config = dict(
    num_hidden_layers=12,
    num_key_value_heads=4,
    head_dim=64,
    hidden_act='silu',
    rope_theta=10000.0,
    rope_fraction=0.25,
    qk_norm=False,
    attn_scale=0.125,
    tie_word_embeddings=False,
    init_std_qkv=0.0388,
    init_std_down=0.0,
    optimizer='muon_variant',
    weight_decay=0.017,
    warmup_steps=200,
    max_seq_len=512,
)
MLP neurons of a small language model. Each row is named by its layer, matrix (up: input weights; down: output weights) and neuron, and shows model dimensions 96-191. Each number is 50 + 12 x the weight over its row's rms, rounded and kept within 0 to 99.
After each neuron's rows, "fires after" lists the tokens most often just before its 100 highest values on Wikipedia text that the model never trained on. A number after a token or word is its count.

L7.up698:50 68 62 39 46 31 49 56 73 34 69 48 46 50 48 31 50 45 68 55 39 37 61 67 57 40 53 53 43 48 53 38 60 53 55 54 24 69 29 35 65 59 37 64 56 56 69 50 60 37 56 45 49 58 61 43 52 65 41 29 72 60 59 38 50 40 39 77 73 55 73 62 47 44 61 25 36 56 56 48 41 43 40 41 48 66 48 55 38 39 36 47 66 55 65 56
L7.down698:57 66 42 55 57 40 58 65 50 45 28 61 34 63 59 50 62 54 32 56 41 35 52 42 45 56 51 44 26 59 33 35 50 43 51 56 57 45 36 56 41 36 55 50 59 45 61 69 53 54 67 47 41 47 29 53 60 55 78 33 39 59 33 44 33 64 52 63 67 49 45 73 56 39 52 60 56 39 38 46 45 62 51 65 32 45 62 39 59 50 59 33 32 24 19 34
fires after: " l" 13, " L" 13, "ar" 11, " se" 6, "l" 5, " al" 5

L5.up53:43 58 57 46 38 42 49 41 65 43 51 77 48 45 54 56 39 36 48 42 73 55 50 29 58 45 64 80 50 35 58 50 39 52 74 48 64 53 59 33 76 36 47 46 44 50 44 55 58 51 42 44 27 34 32 60 63 50 61 38 37 47 72 53 57 61 78 68 51 38 33 57 47 54 57 37 22 40 47 19 62 59 42 54 77 41 36 53 48 47 42 51 86 50 59 48
L5.down53:43 58 59 44 60 41 65 77 51 55 44 64 56 48 45 54 61 64 65 49 30 32 64 55 45 45 60 51 33 51 57 47 42 50 37 61 26 67 32 54 29 64 58 45 62 57 61 51 50 52 44 53 87 65 51 51 38 50 58 60 64 38 46 51 45 34 35 51 55 50 59 73 57 43 58 66 55 65 68 67 63 47 34 43 44 74 63 50 43 43 51 38 45 31 50 42
fires after: " l" 27, " f" 10, "em" 8, "id" 6, "est" 4, "on" 4

L4.up572:55 57 53 37 52 45 50 47 65 60 36 33 45 77 66 38 53 44 42 35 52 64 34 44 50 61 60 56 63 44 42 64 48 36 54 53 56 32 54 35 80 51 51 47 45 46 40 30 37 55 58 39 35 58 26 56 52 60 58 34 32 50 58 58 74 56 67 46 56 55 60 63 50 69 80 68 65 56 38 51 46 25 45 37 64 30 51 57 48 44 48 56 55 49 65 68
L4.down572:22 65 64 65 38 44 43 51 44 48 38 44 52 35 48 47 42 60 70 58 50 39 61 55 44 50 41 49 27 51 51 50 49 48 71 66 63 69 60 45 51 63 71 37 52 48 33 56 46 57 39 40 48 43 76 58 36 77 63 65 66 51 47 37 32 44 36 49 36 26 27 57 36 55 42 47 49 51 53 49 40 75 37 61 50 52 60 36 57 40 57 44 61 60 41 43
fires after: " f" 20, "em" 11, " b" 11, "ut" 8, "m" 6, "end" 6

L4.up828:42 77 42 36 47 59 37 39 80 50 54 39 48 58 57 33 15 58 62 43 50 53 40 61 63 65 60 58 58 39 55 52 51 66 38 70 49 50 60 65 48 47 39 59 27 44 51 50 31 53 40 47 51 52 55 53 43 46 44 38 33 48 46 58 44 49 41 49 47 63 60 50 46 72 35 58 49 49 51 40 47 51 36 22 35 62 51 17 44 36 49 61 57 65 42 46
L4.down828:53 49 64 43 51 51 45 73 49 63 36 22 56 37 46 29 52 36 58 57 45 48 56 57 54 58 63 61 49 73 33 43 28 33 55 42 66 47 51 58 35 56 74 58 58 47 43 63 52 19 46 35 66 52 63 37 56 58 50 50 68 30 51 32 51 46 54 50 36 44 50 29 49 36 68 48 41 35 54 45 54 48 38 58 66 48 47 74 91 43 58 31 44 39 31 52
fires after: " be" 15, "b" 14, " re" 14, "e" 11, "p" 6, "f" 5

L8.up205:56 54 65 53 56 69 28 57 40 50 37 61 47 53 35 60 52 49 40 44 56 56 54 47 47 38 77 53 45 60 42 50 50 67 41 56 40 52 35 50 50 46 46 57 47 51 70 57 51 50 49 23 44 43 29 50 40 63 42 48 24 57 42 57 52 59 49 56 38 51 51 53 36 33 47 57 17 44 51 43 64 60 69 55 54 29 48 53 67 37 64 74 45 49 61 55
L8.down205:67 48 40 27 56 41 49 50 50 42 45 53 46 28 18 40 61 42 33 58 54 62 56 53 27 47 46 49 58 29 57 44 63 42 50 33 61 50 56 75 34 60 72 43 42 30 54 48 55 65 53 59 35 63 60 63 69 45 53 48 57 55 24 41 56 53 59 65 35 65 57 44 43 69 61 49 68 52 39 57 42 35 49 59 35 56 45 68 06 47 41 38 47 59 45 49
fires after: " pro" 20, " B" 20, " Ch" 8, " b" 6, " d" 5, "d" 4

L9.up636:41 56 32 52 32 58 53 32 77 31 54 52 62 56 55 27 58 69 44 59 76 62 62 60 49 28 54 51 55 63 42 39 65 47 26 57 38 44 40 44 70 56 42 37 30 40 66 36 34 40 59 50 60 48 54 49 34 46 42 49 43 62 43 43 46 58 57 27 73 60 36 49 56 41 49 47 48 63 71 63 22 50 67 48 48 58 62 31 46 36 56 53 37 53 49 35
L9.down636:53 54 40 40 36 61 43 53 48 57 48 70 45 45 31 38 62 48 42 39 29 43 41 50 72 60 43 41 27 39 52 61 65 33 51 51 53 48 57 46 35 57 51 51 60 63 32 69 43 46 42 39 55 48 44 42 45 63 66 57 78 54 63 54 74 55 50 44 55 50 41 57 62 72 45 34 63 28 41 45 57 52 29 60 47 48 66 55 77 55 35 60 30 48 38 56
fires after: "r" 19, "i" 15, "e" 9, "a" 6, "f" 5, " H" 4

L4.up760:56 72 56 36 44 50 50 49 74 48 78 19 45 50 49 30 44 24 52 57 56 49 53 67 49 52 71 49 43 77 43 77 38 33 51 13 33 47 38 48 57 52 54 51 57 49 38 21 54 64 44 69 45 48 46 59 47 61 40 64 47 62 43 44 61 70 25 40 49 64 48 60 52 33 57 51 38 50 29 33 45 50 41 35 28 55 53 52 37 55 27 38 51 52 46 39
L4.down760:45 39 55 61 37 45 58 48 47 52 26 50 25 38 58 71 58 60 43 33 40 37 60 37 62 56 42 46 70 46 37 43 34 49 64 50 56 53 50 39 32 40 75 45 42 51 68 70 48 65 64 43 39 59 46 78 47 51 72 30 55 47 39 49 43 41 60 47 44 60 39 34 63 64 55 38 33 61 42 62 42 70 52 56 57 39 61 49 45 62 63 57 52 55 47 62
fires after: "r" 19, "iv" 11, "en" 8, "ir" 6, " l" 6

L7.up714:67 30 64 55 51 41 66 42 54 47 50 58 42 37 37 51 67 50 43 29 58 62 54 37 57 35 67 73 63 28 52 49 43 41 32 39 51 41 28 76 40 61 43 49 54 32 39 62 44 61 47 45 36 56 31 64 71 50 66 63 53 36 53 54 45 47 47 74 42 50 73 74 46 72 39 40 57 69 48 34 57 59 47 54 44 44 56 54 57 49 53 45 51 61 49 53
L7.down714:45 39 67 50 41 38 38 50 52 46 52 48 67 53 44 64 57 76 53 43 57 32 61 43 57 43 57 52 47 56 47 32 51 48 54 42 58 50 52 55 58 78 46 38 54 50 50 56 62 72 42 72 70 61 41 70 70 54 29 68 59 51 38 51 45 55 58 66 50 30 57 29 66 50 23 39 32 48 53 49 42 77 52 48 44 56 38 18 41 59 46 41 35 50 57 45
fires after: "und" 30, " o" 13, "th" 9, " app" 5, " re" 5

L5.up725:46 58 63 64 61 61 52 46 27 42 59 54 46 68 44 68 54 45 50 55 47 50 45 41 30 40 59 50 58 21 32 37 57 48 53 50 44 62 42 31 51 30 33 60 45 49 56 54 62 41 40 67 62 47 51 37 53 35 27 61 50 49 47 56 24 41 58 71 35 37 57 51 59 57 45 56 65 35 50 45 36 37 53 45 51 54 30 64 40 61 55 69 45 61 49 30
L5.down725:36 34 56 55 65 26 46 41 69 77 43 60 57 35 60 53 47 59 39 65 56 62 63 53 76 51 57 54 26 57 84 38 43 64 41 53 70 47 52 75 50 47 53 40 52 42 56 60 43 51 61 26 43 40 49 66 38 37 67 61 43 55 29 62 56 51 56 48 60 61 46 54 37 36 50 64 49 53 43 58 48 52 57 63 45 53 71 48 69 45 49 57 57 31 33 45
fires after: " f" 13, " Sh" 9, "A" 9, "ot" 7, " t" 7, " F" 5

L7.up694:40 68 54 56 43 56 45 42 42 30 31 43 40 69 51 63 58 56 69 53 56 51 78 13 45 44 27 43 56 47 47 37 50 66 55 58 58 45 60 43 59 42 37 65 46 45 56 55 47 59 54 41 58 30 59 41 54 39 40 37 66 42 54 65 61 59 36 88 54 37 49 56 35 64 57 49 57 36 58 52 54 54 62 41 33 48 57 39 55 54 58 80 43 54 64 44
L7.down694:65 65 48 37 67 59 56 61 69 59 74 65 65 33 59 56 38 04 31 36 48 49 49 48 30 27 50 51 55 46 54 72 63 33 70 29 52 50 51 21 51 58 51 48 47 56 50 52 59 63 65 76 60 65 38 50 59 48 52 50 43 51 51 61 51 54 52 57 37 53 49 49 67 53 44 75 42 47 31 59 42 37 61 59 62 61 32 52 47 57 40 48 55 43 44 33
fires after: " s" 20, "ro" 10, "a" 10, " w" 10, " st" 4, "c" 4

L4.up821:65 06 56 37 42 39 48 50 54 56 48 50 62 67 46 40 50 50 41 21 38 59 49 44 52 39 58 48 42 60 29 49 60 37 60 44 32 67 51 61 66 49 41 60 61 58 42 50 58 50 40 44 55 49 52 30 56 32 39 47 37 37 34 34 56 65 59 55 43 59 44 56 50 45 81 44 51 49 53 24 64 43 44 54 34 46 45 58 48 61 71 42 57 50 37 54
L4.down821:52 34 50 41 54 30 62 36 40 57 29 36 63 48 51 67 50 15 50 46 55 46 39 32 39 50 46 61 64 61 77 39 55 56 49 47 45 43 49 51 67 50 49 64 49 59 44 42 34 81 48 55 70 59 43 43 71 38 53 34 31 65 41 25 37 63 61 84 57 60 60 31 29 39 47 56 49 34 43 54 49 49 51 55 44 60 43 87 69 41 55 34 46 49 51 64
fires after: " s" 27, " f" 17, " B" 11, " S" 8, " C" 5, " F" 5

L4.up46:46 50 65 45 52 55 58 65 33 43 55 53 43 68 58 33 46 66 55 53 47 35 52 52 49 29 39 69 72 72 67 41 42 38 37 31 59 36 49 54 48 50 38 71 73 34 52 61 56 52 52 40 33 57 49 41 45 62 34 38 40 31 52 54 10 39 25 53 53 47 44 54 33 29 53 47 67 56 44 42 60 56 55 40 28 56 50 46 65 58 42 58 67 43 64 62
L4.down46:60 41 51 50 53 53 48 58 53 32 52 29 62 34 53 42 41 35 55 52 43 39 60 43 60 29 57 49 61 52 55 44 37 55 56 43 61 44 37 46 40 35 49 34 24 61 58 46 41 23 54 70 42 61 40 31 25 74 48 38 55 58 44 62 46 59 63 57 67 33 41 75 63 34 52 58 59 59 48 36 42 64 63 40 54 36 65 63 57 64 32 34 59 67 44 42
fires after: "us" 21, " B" 10, " b" 8, " f" 8, "as" 8

L5.up389:63 17 54 49 64 49 47 60 73 64 65 66 58 60 48 65 57 75 64 30 53 39 63 41 46 50 46 68 38 49 50 44 66 60 36 65 23 53 36 44 56 53 59 57 54 54 64 49 60 64 50 57 52 40 38 42 38 42 32 53 43 34 58 58 44 59 70 41 43 60 43 63 42 42 63 34 32 49 54 39 58 49 38 44 45 47 45 61 70 50 55 54 55 47 45 49
L5.down389:57 52 56 58 38 53 66 15 75 22 64 38 55 39 60 45 40 49 26 39 30 54 54 32 41 55 37 50 48 42 56 44 54 50 41 54 57 46 64 42 47 47 63 69 23 46 39 69 44 53 40 66 57 36 49 55 59 55 66 49 34 56 42 36 55 43 55 55 42 64 35 45 70 56 75 57 58 61 45 54 60 43 31 43 52 34 68 57 37 46 67 63 53 36 46 56
fires after: " B" 19, "e" 13, " R" 8, " b" 6, " J" 6, " P" 5

L5.up354:61 48 37 27 41 43 71 40 69 43 42 46 45 44 42 29 55 50 55 50 57 48 53 56 56 67 47 67 71 58 43 39 64 56 42 50 39 79 62 52 63 50 34 50 78 29 55 38 59 38 49 48 51 57 40 29 33 68 33 58 63 61 61 46 59 53 49 50 50 43 50 45 57 27 51 53 41 53 54 44 44 42 61 61 50 35 36 66 41 69 70 52 47 50 63 62
L5.down354:58 33 55 73 64 57 39 49 22 47 40 38 38 82 53 48 54 55 60 56 30 38 38 42 45 42 48 50 36 67 67 56 47 51 43 60 44 36 56 42 51 36 37 56 40 72 84 60 48 65 44 33 48 43 60 39 60 35 44 61 44 53 50 60 41 54 43 27 45 44 60 36 57 31 35 50 61 40 65 50 49 74 52 42 49 70 56 53 76 50 49 53 56 51 46 30
fires after: "\n" 29, "an" 24, "ar" 7, "l" 5

L4.up381:45 36 43 41 69 45 52 65 36 58 43 26 31 56 39 24 51 63 53 58 63 64 37 47 32 33 46 47 46 59 30 37 52 62 49 48 42 59 47 56 67 60 69 76 59 50 31 59 48 44 43 50 49 46 50 49 48 18 35 56 40 43 67 57 38 63 53 52 40 48 44 45 47 44 48 36 46 54 60 50 71 56 50 52 36 48 48 26 52 48 66 47 73 46 56 49
L4.down381:22 53 40 40 57 73 47 44 47 53 49 70 39 31 69 37 61 53 66 52 39 35 35 78 42 75 37 44 63 52 56 52 65 57 29 48 62 33 52 37 54 58 57 53 47 30 48 45 61 67 40 66 44 57 43 35 52 47 59 32 52 62 53 50 58 54 47 40 45 38 57 68 53 35 53 33 52 41 67 43 56 63 71 36 61 53 61 45 34 45 56 54 51 54 56 33
fires after: " f" 29, " F" 22, " B" 12, " S" 9, "um" 5, "ub" 4